MLP neurons of a small language model. Each row is named by its layer, matrix (up: input weights) and neuron, and shows model dimensions 16-207. Each number is 128 + 24 x the weight over its row's rms, rounded and kept within 0 to 255. Numbers have three digits each.
After each neuron's rows, "fires on" lists the tokens most often at its 100 highest values on Wikipedia text that the model never trained on.

L5.up541:130150110126163110134143146151115096121135159120155130094101114131127055093097127150099088110122155139147120153093129159122100145160118128109141126116111117107138132107128147086157119144144138136136171095143129120134159164092119136120120124135076085145150148107094092111136172111109127113119120127135115128158117140108138179093088107161136095158104118105167190124141161120135189137133113153121170143155134134147143133160131127098176131129161132116079139148155165111109133152163097144156152075113155122117178140102143138142093146148140135099156140121122145146130139132099098102
fires on: "1", " ft", ")\n\n", ",", "\n\n", " |"

L7.up874:161204127138116100106111132127149141143129127167123140138115169175151114155113110128077093168125110145152115134112096102152118117142127094125094107072100112118113142128091107144103165122115109115105140156122144123134130135110105142157116125139097112162148112143126130101165164128096059173195122125132147113146113116117133119137133091095134143139151137114124169136128130150110127116153109125130106120140156105148152120127152167144138157125130143132088132130135098146136104080137119136115111095122146109107092152116100131135066086152166118068117115213144140159164127078146141163
fires on: "ad", "m", "iss", "il", "r", "art"

L14.up233:150188102138146145087143153126150078102107150148167129131131120133128110173148129144138110134122114144083132137137125096116164136176114101113119163114098102130141132160133123104104140114122111171150102179135124145146126132148160135126118121121110126112128120133149138141136103120147164119108040123108169169116137129113129156086087117107185140154120123199159153145132133138113144136086120116134122104147148111130129136115156165152122110153131091118100145117132103159112106125139156139148159148162154133138145104147132099147076093118100128141140091163123133110139095164136108118
fires on: " im", "m", "ra", " man", "ar"

L10.up3:144123132076087157135113096143109144183111109176128084123131123136103126116117121094079128133174170158098161094134135153138127127111103130155101118126136104127112125160144113165114149135106133155134134133096137165129124165128145129140188158129103062121163090124162133111140128143094138151103070096145124128134093109140127177143130146150130133120106140149140158107121116162120141140151122148142103135141112197137157145128088133155173167132113137094136114105156118105156105125152182122125150137118127121135101167159081101112152097157143138105120165130136125138119160164146135107
fires on: "ro", "ra", "a", "le", "ut", "se"

L10.up643:117172175131152130110117147109111085143120097092109107146128110108119133103134122107127125131130134133089115150107132138120120120155120135143088084154149070130134085131107134143155081151131143138126150151135147130157118116144132135129122106094139089153131131069147083095133126097181128090153094113148121138083132156128146138155140099115131116128141140110113173130163173140139155098128141152136128110132147091100128116142171127153075129129153120105092169145146123174109151109139136096154136114143121101140124095082102194102116141086117182129133131140149150113154091158158169141
fires on: "est", "et", "op", "m", "is"

L10.up704:179178117059115127140182125142112084107111161149158106132112086137173150110157155176107171116126139161123091069126104111129145172135118142121148172118102133100118100121108127146132145139126132146132120142147160123147130130161185088163168147103123143111124124168144128139129167162102075125141128103157148182122138104123152108143128115096143135128146138136145133130143154185117128145147145182091157134125125148128122118156149132136142119132116169110146145141123109115120099098165091142127127179147119121123153128102169111129123110111092123157114155100158159145137105137102148153
fires on: " (", ",", " \""

L8.up196:116121137126075084127192067158141122110138112097075110121111122118133086129099099188123109131120124135138121133136113109105130133160123113139164138091130101102106118172131077111128131133155115129130118146158151136093151107144160169165118151148080098106166165125150133124136136108169072123147105105126113124155101132167124119126107145100170117161138166133145134110169102128139112138165132152105172146137143154143100100130135117150131165144117160123122135134142085100081119136102120094147098129155123125121098131088187168110116138192130125124141095151089152116144116117107100140
fires on: "ist", "ecut", "iv", "ow", "ists", "port"

L8.up622:119118102096129099172135116135192152124137149129148125166106103130133122128121107137108154122189169124098123153116140148156117121148127156093133129115164116093201101106146099153117139147102141159122126135161160115114137104120149193113123108132118150136120132126124145085133127089126112114116129109111144163132123087093151125143145086166136097122106097146127156104173155129176115108168150129153154108152133132139148076112101108138130154130127160120112170102136125135076145145101116138109126129110166121123113090081099141117096174133159136164107135123145147140143135073139104099
fires on: " the", "oc", "en", "The", "ra", " l"

L5.up208:175180099122111105155120131143109119144143179146099147150146139156150115155171126132087113115142125142156131115132178111128151089128146138139121100060156097122099126127170105092156158115127137120169122138132141079162129088141149158109131138096110103137118103143130103101138159146104129138116107119090150132135113137128180147091133112133202114134109126172154163115166099144109133152129107143104099139150135096162129136146108161149133123139099130126103131131124131093124130120125121121154116140114117119117089144127153152152107095179096120133139106163142156147117160147120120146
fires on: " Bro", " Bel", "ed", " bel", " By"

L14.up530:127143162114117130139101126135151142155145108081095101138120133159133116170121131169113093141124165158134107138162148145110143132136131086165137154158085128097072128132117097114146140143122152171151129113128158167119101095145122111172159147127141107125137132134151156123119118084149080146148162087131134157105121137128166136098130129091128128086177135139123127081125089173124085145117123120088091144115165111169161125096062144139122149123153152111138153156154111120115134123103132127158122128111167129133103093123122124117097131148084123092110138123093167176128149102124093151
fires on: " te", " E", " ex", ",", " Te"

L7.up323:144177109137115108138157119132127096162090158141101130127116159146115095170135168128169105136153185158119137124153167122139139122135135115146131094081148102111156128183077168133125114134167099121133151130108161139164123112151102129157150132124122129126150133124146105097147130111110102115179124113102158148126115123119187127054123078086147106165108099182132123139133115131095111133158114147155142106154185096104090112140106197165122131127124167140088140147138140137144146113146153131134123146116126153133111143156127151132115108147152096070144141122110141116149120096125116147
fires on: " cl", "iss", " Cl", "d", "m"

L10.up910:109112131106089119125133152109151143122100122138160091131098122125135109095115173092106144116118159131113083126123159121121104135121126140171144152183120096135168116158140122140109121161181131134099102123154125097136180129101131118151157111117098087132157118127170121139177142114137082148100096108177152096131155162120134138126114135125132112107106092168126111133132093116156124146179087161133101095126122191118141126138118131146133166197159159143138133145149114117104145128141122088167134161115100104137115103126171132095127165148112158113176104153130139142169173146127140133
fires on: "0", "e", " to", "6", "ation"

L8.up633:108163154105109140121162144114118061113097137144146155096123085104107102112116116116116108113143089143125128145138109172128157134171184087122181115126111177114164113113126138134164149150102116099129154145121144150093148136118117124111098125125130127138160127094120128113144155138092166087122110121102131133166093145101105114084123110142182114124139093136141145109099105130102120126170070127148094101144151150104129110131064111119080120154140096150115151116163069154095114134154115077157120126158119136121115101116087106062107131110151143128151118162105149161143132134140125088
fires on: " of", " and", " to", " or"

L14.up161:120139112121120147135122135110136095109111124138164124119126154143107126099118073139123096120123103105089095171148107159161107132131120146143150108110121149121114082063138125157108113119151103112124126109103110129116112142132137175081076106126093121109114136110148096080165126112161107098150087112154143152134105123099141151172130144116117160117147139137158167116150158125159155122164141098166116136144152138119136133136136158114123151137086148118158098152156073108120085136178140140105083147127174131130144128096133110158108139154118134138161115137119130167166154124158110149
fires on: "im", "n", " sim", "p", "m", "um"

L10.up108:098151161173141087137119109188147089170110109165137149163098111122106121133124125165063133117124133154123092132120100181144151126106103103138086102113111132124131132140131114089126155135161141126130164164104144146129124162118101138103113110165121139095152134123116100101128182129123153157148141138122124160170118112113155171097142096179142130113124101172133128127106126163112099158146136122106080128133126121133137137145116166139155126140117140151138147131138142172102155165137138127113132127097124098142140119177164128149109138140166189134121095092122150137159135164140119123
fires on: " and", ",", " |", " or", ";"

L5.up772:159120159143140077143142124143121150110089122090149050107100117120107107124150142125087122091131112127138084143113156128150105164104149143121139120160117147098147137153126112120095116158103160107137117136131094072144106117123126111146117142132106116133120143090100110082138198120123112171126107134136125154130114138096129122112092118187114076167109150153125127094149091131108140156127087132128113084135136143117133119150157167097145141144127153141139120149133123128094133148116130094125157154129164131117130106094115152156121127152135117126167129120091149138177151152120145141
fires on: "0", "6", "8", "9", "1"

L3.up477:155175167082111087103142138137148113143130161114138121130112107137132133167113114165079147134192113155129111112121150145081169112102159109147152090147123128107105098122129141149125143172123103136141124097116142082094093098140115136156149154154133142149129108101142128121153133112162133142117136105100113145127128130106143161109133115111118087148069130105139113123123110164140093116123100165132092138139135129158138101148141134133102162122144191122092141138139134131077140131100140115116150118122180071152096136130194133115112147123117107097106094129130137112149154129114131103
fires on: " te", " Te", " Pro", " prov", " pro", " appro"

L5.up26:124145131119166148099129117178134142163129143128131149130117140136150120110087148092118066134136131132146134137168152141171101105145149120069093121132137125123115131156095134069137124132137069109133135123132124118105138112167107142089102119128110125108128134098158130119140130118161173112148102111138133130106132139097135170149135115123189112149073117144152155086202158116133116144139158116146125147148148104136105123125150133155131133117117152111124157142145130122121110164133138162122111124098155116178156144135174114155113086132157157090135182123100140122116164099133138083
fires on: ".", ")", ").", "-"

L9.up597:126164130121105093141100138174131129113147163157124131119124164165116138138095108159108160140111136176119125140096134139112122148130127146074104138115119142092111124155147097133119142127152122148104092120174144092126148106161173114137131124110104123150184132101122115132130143145126101128103135104124122139121073148143139162126101132094127115118103122141138148145177125144122124145154103173133085117134152148116140117131067160140148164177104125133128127147129126175104114119157185115159130115130132124137074106147087110099150094145119165126129136169173129127138083118161141091
fires on: "ain", " main", "es", " and", "ace"

L14.up74:087115135107104118117158116140140135126124105099145113139135101122126147100132134168153112141120120102092092107128169159105141155139138159106113075115082053132140182132152141121134133184129129146098120115092128132153112141086143121134118114140123102112163152097181119117102116108151116127096122104105140081073104158157133122120085082145114119138134101126130156134104157127105148117156179121131160119128142126121102128171122108145123127158111149134102141135164119128147151099141123130116144113149134095127136137082142146124122079096118148123154135150126131143154096088096141094
fires on: " |", "8", "5", ":", "6", "2"

L10.up375:137145133121144083158160140161151136092136105131140120128132141157159138074146144133110091130122138089168121158119096093162116172123112139098146139099084126100155144122121138135131137111095128117172172094141165187113194161080128100128149139125127127135153137091153108111133132139138099174102101065147099123126103120097157126076093127130152143101143161127145139121153158100108141123143134130111161119141140129099143133086098122157132163143126128179091130134177098107105131109160135140131170152108140101119169146133139145105116159149141129115126142133115149135121102107140113116
fires on: " (", "g", " of", "x", "ed"

L12.up642:152092136145144138151111123116152142110058149112108148172134125142154102103110141139130115108108146153109123117148175188130133151148148119119132112141116070092162123092102127164102106102133147160135125137129131150126142179107145170118122114106110132155091093095150150158106129150142127129133119152108149127163149128142131162110079120106149119121096135138129163104131154124116161130131127123118133126164184145142113142131118201125154155184097080089155138109138140177141166084164178114149129123163119124114103120162126123156099172119113170130158122170151112125130131124147117104
fires on: " C", "all", "ill", "ic", "c"

L7.up769:113140144158072125104123139154128143116117135148109140153121145123106085149080146171127126111160167160112136147087099118094124131121139146080084126112075106122135103107143122124116148146144137159142136174109151125122136108164115136115171157131125124158174103122135108108163141148091140162142120078136104136108094141150139140113158128101140076139141162107120128123127095154097171128128084172170109115131156131168162088159112152148133139125124099095121120130145112152126145117174145139127098163129121120136111107135081155104138142153116170093139150163118145131127124089162173111
fires on: "ain", " main", "on", " New", "ier"

L8.up709:127142158128096098167125165141131119186115124084114149151123140153112104100133124101061134095096149129163113158124128147148125147144104131135130115110144111133108130108096128152115122163132132153106144147092118133139165133059082121148114153125109124111122164119138070126141148133149164138159120114146145158094134135137168171090136154086121115149148093156145122121176092157068100168127121151106124117135151116124116126132113142140138137124089140130105144159118128140098153154145102129151142171049205147152157138132107106143120144168139171102126101121111131122156142175137162073
fires on: " and", ",", " or", ";", "."

L14.up747:112112134143125118095134148126152113167141095128163091147114098097170114139120155108082132097141097161106129128102122109083102140119157146154156127097106122164128121094119103103131111156130150102104118152165160104120087083140108147127134122049101155118190148087106165129122084135115112132112145120125127164133138135113117192143122121110143160107136155162100160096129146097124130129151109148098141110148151102146078130174121134148114149142152153113140150149167085128108115123121107081132109149167162157118120102103119133177152179112133140140141101122142138147162161121129195090
fires on: "en", "at", "as", "is", "ast", "er"

L14.up311:111149163143141103175131146152147068170129109118119143167087146130106143119143136129086171118142116141124090139132130129128122156106100117146137110152116085109145144089104116135136146174126184122137116142112157158114137141141106104152162144125140145075116142113112093118113157123113130130161142099142134104159108142092142139109118111142122135103140099174108078093160097166081116166122107126116111139112143120129100138134138149185103113131104148135080132136143105161140162143209149151108135177096120141132118140135111092113096155146121191130111117082120152127172131123123117169
fires on: ",", " and", " or"

L8.up491:109153101121153151124137126138136093146093143111120145150114125110122083122135125162136140123164105139082153113125121186117152136131108154165119137091154079125142092126161165149169142124145095131082121097125110151162122116154147181138122081133109088112183140140204107116133109136101134108122139121085124105155098162142116142134112095120168081120074130157129114140168124101161110152145128171121094124143154098142133152100104133143144128149143129151131120110141148136144155100145116135124159126134174103119128129115097103116132088123157116110139126138128140157147103128136116153
fires on: " by", " at", " By", "or"

L8.up897:119127121129164047139122113147147093153144090132155121127147123159136155110105159123123142116120115127098135163105105105122126113123142133100131143101157140125130129152085123088148116151127081130146110106131168157119133115118099160115118101182130107116153138149155082110139118151123065130129119128122112112093088142178157116138128122149141118142136162128131149091175163107110104132160143153097133159147126120130104168128109166125100177131145125117108130066125078126098087075122117118124127118118120106131128150178126153086160162181128149127187191129116137124155122108100165115
fires on: "r", "s", "h", "g", "ed"

L8.up717:128150152168125112150146161179149113143079128130123135130124096100101140140158148138061142112116117137156085161154139191193135162128094079148153069147127117111118143102112138094121098154153171144092150154112120130172160163118116142141148149116128147096139144118116105101129138107143143129162120107180153140140148095091144157143123090106162154153117097192126141145108096179120098155099138092114111162134133143112123078150082159120078145123126136133113151140144133144104115160131099086151096107092134124152125158147113141104103151119117154093094136094089153115163102127128144104
fires on: " and", ",", "-", "–"

L7.up44:120132174076134141133115102153131130093086137149114150118118113118123169082139137171122136119137093113154105100088133146146112087126115152109112135127107135124136134121121139106119126129125133136145118125143090152100147101136102155170146118114104102097132141157176128152174146118134123156122078109158141149168108165118113128120090105156184124153112153129142139113163142127095154148140149164165119170158151111146121151138169128137121213141103135116110134127132136136163141107133170118084156098147129099116091162082157111140143122164107118130138153188112139158155103120112115127
fires on: " Y", "y", "Y", " y", " with", " U"

L7.up588:132159096107142081127146138120140103155143180161122122135111140110129087132128143168153114111158123127086137118132152136160154165152139084153144119122123151091123130179128125107117138120157106132133093161137144156118149066138137147123098134122104080121187121123162116126125134143144129134154083121149132115108137109162133132126140076079172145144123116169158142146135097134090095182155140137146113118125156119118109103126130138156119144120137138145104155143138105167115149126142110130139118166158188113160125125120118149143117145103147132113126122124120148122138088156156117114
fires on: " im", "m", "ra", "reat", "M", "er"

L14.up1015:127128109103144123162138116116122132102125092170160134121105152130121125103105117130123135101108120159089111157125156148164110138155123130141110123117131103103104153135126125137135119137130153095151145170130160131158099115110120142103085141131137137079097126098186160121141125111133062114135116090158109137153123156122117146156145098119159138144100116087195184111133154114130123110135133125135163138140163107166100120115116097147093106137123124133138174112142126142128092111136154109101098117135132061104122100144139104152112123176092181138161102114141150176114174135156173138
fires on: "im", " sim", "p", " comp", "our", " cons"

L7.up530:152131157078136146158130096161134112118128170159115086095139127130162106154173102124134124132109195162150134158104121143113164160110135120146130158122130143102111142141153180123107170114112151151127113113122148108146140121118107118118100163138124086142142161148168080138121140145100115176154095110115158140128137159139180153134148123122141071131133112129154138118163144175122129162142165134152130129151152105112153101128123159159123160149073088115104172121140116097100119136145130165135165140105114112141092131124164106140121174139114166117117111171095156144156112090093160131
fires on: "ame", "ames", "ro", "am", "ick", "ed"

L14.up972:108165130110103090121163126102130123138048132087173107129115134119149145110109160118060162131113152127111126121158140157115151111130165136130149088102111085123136151133111118114102137150103101103138120132125134112148160135163134095155150131136116112109143146137130134107166129122131155144168087119128174136110116135147114141101114145132145082149107186130173113105140074110105135115114120149124136120130114122094130067164116158163153150118139163106147114140127076090125128122150112112154152138132131140131120089124142110108137130138112207156170093167122167132106151127105135137
fires on: "8", "4", "7", "1", "0", "6"

L7.up447:113130117090129122128145127096122096142148135129146118119089112147143077092090080151098085147129080128121129140139108160162109147138141136111154143126151162118125093133108111120115116157170133121144160109132117150176142150088138116109108100086091081141125107120143097087157140124154116117096129106107120177163120134140133153083144132145168125185063132136167153110154151147116182144171091162142143123153117132130131139150136109119153145120150113119093141120125146128113130159115103146101139096141165121132133133093140152115161150157135139071188152139096147128126155128149126081
fires on: "\n\n", ")\n\n", "q", " U", "T"

L7.up556:150126089120123108175175131127107134160143124118127137131094107140125139138104106108123099097147126103169135153146145133112138122142124155126139115100123133075118143110105115145123129108160143141132081151120138128134096142143125138136124111084100150114150133133137123135142135145115153162214129134124134145146121119132160145139150067119142101065153106148138156099143088129125134146142112129102063113133134118109078073148074152102141134128131127160125149149140129147135147165095170137128099163148132097120108114087100124147120139087163128131137118100132141128160159108179105129
fires on: "en", "s", "n"

L8.up782:149177134127095082123157097093127113131156160126145086133099089074155111137092162159099135119120145114132121095137097136101142158152137143114140143142116142119128152149140143144133157165150152148143127136139100066126167150145137130128083138077135122121124123105130133123160147132105084151124126131152160210080130122150154129129093132114125119124141153117148111080140126158107116109141112148118154122124135116106089085152145127196109127133119122139130129169143082132117117132158078071128153182139153147101123142140128124142122162121107125144158098157138165154140123057117180157
fires on: " \"", "\n"

L8.up130:167133139147106024138096073124114090165098138095127158115087136146087150098126125137149148161126120108160109140110140135147108105130150113115114104152135116124136154127147093105124169119146144141182146154114167158162108136098106150142126113138124167103101129125165116097135148124104094127103116124098104120130107146154147159132073099113122102129128117115110130083186154094137119113155103144093120135142141122137117122091134138144107128128131137133109130129131132112122115124140129099118115088100156129157127179141174140075154128132081119128153144144142145079154176108090112115
fires on: "m", " and", "r", "ed", "ing", "ire"

L3.up771:109119142078156160117146141126139090109145139088156122109094166077161131116135130114084128114123083094123106190122107178160130096170159089168155100167160100112132081148080121123090126113117117113113149142123094154109184138125119118128101139134097164162165114096114069088139133128104130117141114141123134115167089120152109158120160142171166109147087124117182168108159140117104101154159108160141120114146138129108105103167105108123124185177108110130110131132159102117119102155134104158138145164154152112129138146128153091145089146138130149118137131156108143132163145135164155096
fires on: " to", " and", " until", " -", ".", " as"

L7.up42:135144108140160133107146126101183103101120123097159136138116102097160166129126112104074115125082130120123105087132124151114112139117157128113105158178110142118117115133163139144114157111146138156143132124115143186144121128114111169120133134108099129112086082111158137134166123118106120166119071097143142133094080142121123179138117078095181140142122140134149135111143129141092117149111061146109076101156160128098131097154134174123126133138134105092151127119157099112097123107110105112113078101168100089102112164148143128137097095130127165098155146155164143096142139119131120172
fires on: "ar", "ront", "es", "e", "ugg", "att"

L14.up713:118088083116118144142092062128091124118096145110122120134140137150098138122145152155114124109134158126153113140121130115136093123100122152117112134115098109061143123095097122102113156161157145135132158151124131122149144124122132119088129096083128111133116158128148126074142155136098102167132111128158128113088126148132129141150099126144107127140133168097114125116137115194132123130160125171101136125159132141175153143109151121123139119152123154105111153144132141146130139161147192152164110180097108107096127091129169133138113160145155146068137095116131161145132092083138138119
fires on: " ar", " n", " y", " kn", "w"

L8.up953:133113121105080114154124113152082145138108162145148124171154144141123105108155148143105150107163100171145096144112088117126129118156133164081107096156096142079120114132134136112133143115136113153096133154101124101105121082132160120149124110118123114120106127125138133107142143144152163148114119138168160117127132131118100123088074096148112111123111145137142129109158130158112159159129130154141113160152142137102120145139121162157120147113094130116134126141124123140135168124109194084139127141085153077115101137089149139152143162165125146141122138135122135103170121106105110132
fires on: " Y", " y", "Y"

L10.up945:124149113137072146118135116123088145167147119091113153131114111145132178095078079133115142140166151150100083093124122177121138147150092092159135129108172081103125107134110129117108125169150145158132145168102075166141158149141111101146106166121106099155144087151110102141159138152107108132128138119113128102112118124148110164110099144104117130111116176149152131103124127137063126128203105145132119142140123147073129157153129156105150114137140108156157123137179115144105151125127131140133141146137133139146082142129122132157141107134126142108149110139145136104138187125099190158
fires on: "a", " ", "w", "it"

L8.up872:101132093126155093106135106115142108122140138088136098114063099163159141094102130120129112197114096122090117107108128143100143145112120153115143061152126106117173109153131116111130126154091112130098149081140116142099148139130144116130102157106104139130158134078118128109149168090183095164107096100094141160109117139133129132120103126148110145121083094138115128101140128192122153126096151133127130119137120141108088119149132109135123142167136112107113124169159118145118139155119124120142117158140155115098090173139139177100134106134093188158137113122149147128115120151128130152
fires on: "4", "6", "z", "5", "7", "9"

L7.up681:141166114114141165120154117199143106150136158158168141091111120154163097102114113111145071142157143158136113158144175121103111176170136138113138128141094109102114160129110164111085170119152129153129109109155132128121125124161113154081127116096126087112131148088133116133153150077125146125145122078140131166148125124123128107122090084151109140140101111147136172090156117134130132151142066125116130154133136120139095128077144199126090120146128110126106142101145113099135160124100146110104112111150128120121168124134189149135141109139158130120121137110117145126162136137116142097
fires on: ",", "),", " former"

L10.up644:129129118133106140149141171099102142129128109103179143166116109117117149140154085128130116106107101128126114132133186149075127147148115153138154122082120131114154092088119087136134106168095174142120094166110121136110099095101104157169131130088095146149165150105131127112102134101129105159127104145106089159125122098112157148123115138121125097091129151106144139129125131114151129141136100119109135143149120164099094059135145161151151116120144148129130168128164118087068132142190124133139055107151182149099152125114107146119143107097116132131135123130145146123166140098168140129
fires on: "mp", "en", "n", "er", "rop", "conom"

L12.up239:154164136112126157125140109146111147146098166170100111116142074136151121130143157170098136101164151180131080133119118129120150151117112158125149155155155137123144124128134128098114153141136087154121074144109098127125171081111149142159122171138136054079121091145123133156147147116132144143133086092121115186125141154114098153092166125163132094122110134137140126143153126158111128103161158165071110155144129131154124142146114166154142159161149139162088138152139077130132182145118134107095144103123125120111123178095131151155167130140126114120166138150107140139150115119112143116
fires on: " Gu", " gu", "ah", " y", "am"

L5.up8:116124111129138160148116114144103094101152122149188116153100134148134090168136140101094043111184179164144109095148127154101142146148145107148139169176101167128105145163065135087117140125152127189166168158164156116103110136156118169120118131121108116140142123057155108136112135117102101149140120082142116120126104140122184135141077121148140096140147113151110101093169106117107130152132119139092128155142136106124130112097128130152134129134085114159141137121140153112109155156145114141106117144113134153173089152116156149143095142168120150133125144103116147103143174128135153115
fires on: ",", "),", " –", ":\n"

L7.up386:134090162125126098148146112135146098160151152149145108130088057142155118136138135107108100151204123145150137115154141159152164144088146119072161144086155150121163114088113089158072146135148118136115102155143174110103088115125138169109094112132114118124164124120125152125123142149114141125119109107139123136121139124154157156107163137109152123103153135152117200137136128124122120134168169113124135165143139126139148104141138155147143126117156176100121146121135120125066151102136171123128171159117145182119106103113145146144093176133114097145130141107101138112118143143094104099
fires on: "ra", "en", "se", "er", "ro", "is"

L14.up400:160143112108110074128133143161136135138100104161156116117133179155111126115079180115116096152122071159111122160148129175137117129098101112143114067146130105109154143123121106132138146133150139141120103138104155120103089108083120124145089132102073109163158095123166119128143154134079113151133116125165144108124131147150116154167111123142118152119172158167108146124126145157146140137153128157158152129150124148142123145130122115093090181156118125104114119137124131100116096115117153099142078148145093113091129148109145100117118082149118131100112141168139127177166137161112153117
fires on: "t", "r", "ther", "m", "em"

L9.up736:104111120125104144124150107147179151115102115132192105139090118130102151109088153137090146129076133171156105102114086143095088124137112115122139117189087087119159107145110090116138133153176191121112122140139112146122159167124156133109145123119121137101142084072160138159127128105168112139151133149124134128107106149111131163127103145128125153165120153160172158080142110139085113154098052121142136119144113145118141142146114145102133161138110133131142120150156101121116106118095163098092103174136124138099090108125151126152137123139103132087127136122140125107155140173091102113
fires on: "S", "es", "ris", "om", "e"

L9.up266:183186133079113141169135158126105123149127171107139132119114122104149149124146145147150140102128135097126062135123139109167089135104129119177125137109151129097138099089116111126121106170175134139169137120111141156135143135136157122120134162154108117163152130126146050123132148127124124126130098136155099112101103108151190139075112137130134109108116153148114178122158073144144106142153125124086128103135136156073119088122103133138103156120143115160117164109133134172105121149136169143138108144150112138127057154120101112159128156152140155151149138132081159130154133128162100109
fires on: " the", "a", " an", "stit", "m"

L8.up30:131158148089157147149141130155086102144139124143163152102129162139152123167134084141137100139128107103155142141164198136124141160121130099093121064109106169102102128165098123095117119122136136101149087149139106103114096111151081126132151118097109141152129149109161120126101134120161120107105090120133175106123123139104136127137139128121148103114127118185120127107158134110174162166112075113092143175152131143145100143112107123154115162129129129114151140146131122148132112170157128144155118127158152124140122122125177147138091111128110118085120117104121148115167102154144108112
fires on: "let", ").", "rop", ".", "ograph", " century"

L8.up74:141133118119106093163181113116118115151116172150110118131118135094183115098140159166087137149145114166119087110140142150164148144133115121113204132109133146128143135139132126133135147161146169171161104151109091120124126161118145072153138144071133134117116122119115118118149142099081079143097131134127190174104108116142141102150117109098112106097133141153106112125094115181079142138130095195146126146129164119134122132173114106132126125143140148102141134147121128130130180099187138070116112105141109134152075127122118111116094147086115153133115137151138144160165117103120135131
fires on: ",", ":", ";", " (", "—", " -"

L8.up15:122138118134110098210149147104064120135134144112155134137111136093127135124135114146073167101145147164141119135125106183116161118124141141118157082150090141088082130117128129108149155112133107109102098124130142108116135146140142100123148133140141132143116150123094122115129133121061094155105109149155170143098099135120124120108080110081134131121130164129141157120127147175101131141109079119124123127148104168117110133164092149149118160116092140141117122130145085135115134144157120105135133122128149117115123151141134129167123120132105144144158150120138134167127110163117119089
fires on: " J", " G", " ", ":", " M", " Y"

L8.up944:130171113108095138144140137128106130173135167107109077136127132123167125095121146113140132126121120125147101136148133161104132080151121103116136081129143162114145128110083157125125157164141133135150136182157142118125141134151131121124143113144130126138138158114109109158118139162136068124190111115141127158120138116130123160109122120144103114123105179142126159126157101137121139111141142159098119096135156180154121045155127143155128156123134149145143127114132068137131136105118165174128140107164121130167116160146150139128116132139110149119120156137090146154128139114130121068
fires on: " a", " ", " the", " an", " his"

L7.up890:149136154119140078132153105144108120135113110115127122141120141110126114145142085148136155130121139135148141124141099142139102142118154154154073119094099108119126080092131122103113108149127116141152124166096139139186141101141132151149096101115114098149158073163153115089113154117125146138130094073157128103077105144122107176146153110129208127154100113105109135126114165103131144125158163114100141104125150094094126098111162136108128117133127124119144159114157079151128101117117109134135109111179117138132138117106146115120106124146102165135143129179147141119147122107154176138
fires on: " is", "et", " There"

L14.up993:154120120121102166128156197129155134143108173136150085136134146145143158165096136105120121103142157115096139138151148196138133136132166161131129106146113094138115138058092130123129129160142129178120139121126130135092150159125163102148130120098109092142152081103135130148116147181134149139116120143156140172104119162134124187132141135143117151122098165151122166122158111135110152130106064109128147129142157132117154148149174132133122134121112101156149131135131132139100135097165131147084125129141106142089077113118130111146106093165080151102138155174142124114144131106154131087
fires on: "it", "c", "ou", "ic", "inc", "re"

L10.up956:129172123115120106147146123105156115154130152118179124131111136147122106123095149141113121106098157189113101121121119151120107136122115096087131136130139114126119141155097121157137120152152179117097182109128158140143141118117152163113118159118103132113147142170173142102147137148105127105153135153114125089142130164149175124137158127098145137113132162191181169092161106111135140111130090135127123116163098153123101121104116118157083172150152153140102112101122126115101084115138127068138138146103137103149104128159104175117126114150098141121146128143110131110153134129150104137
fires on: "g", "r", "m", "q", "st", "e"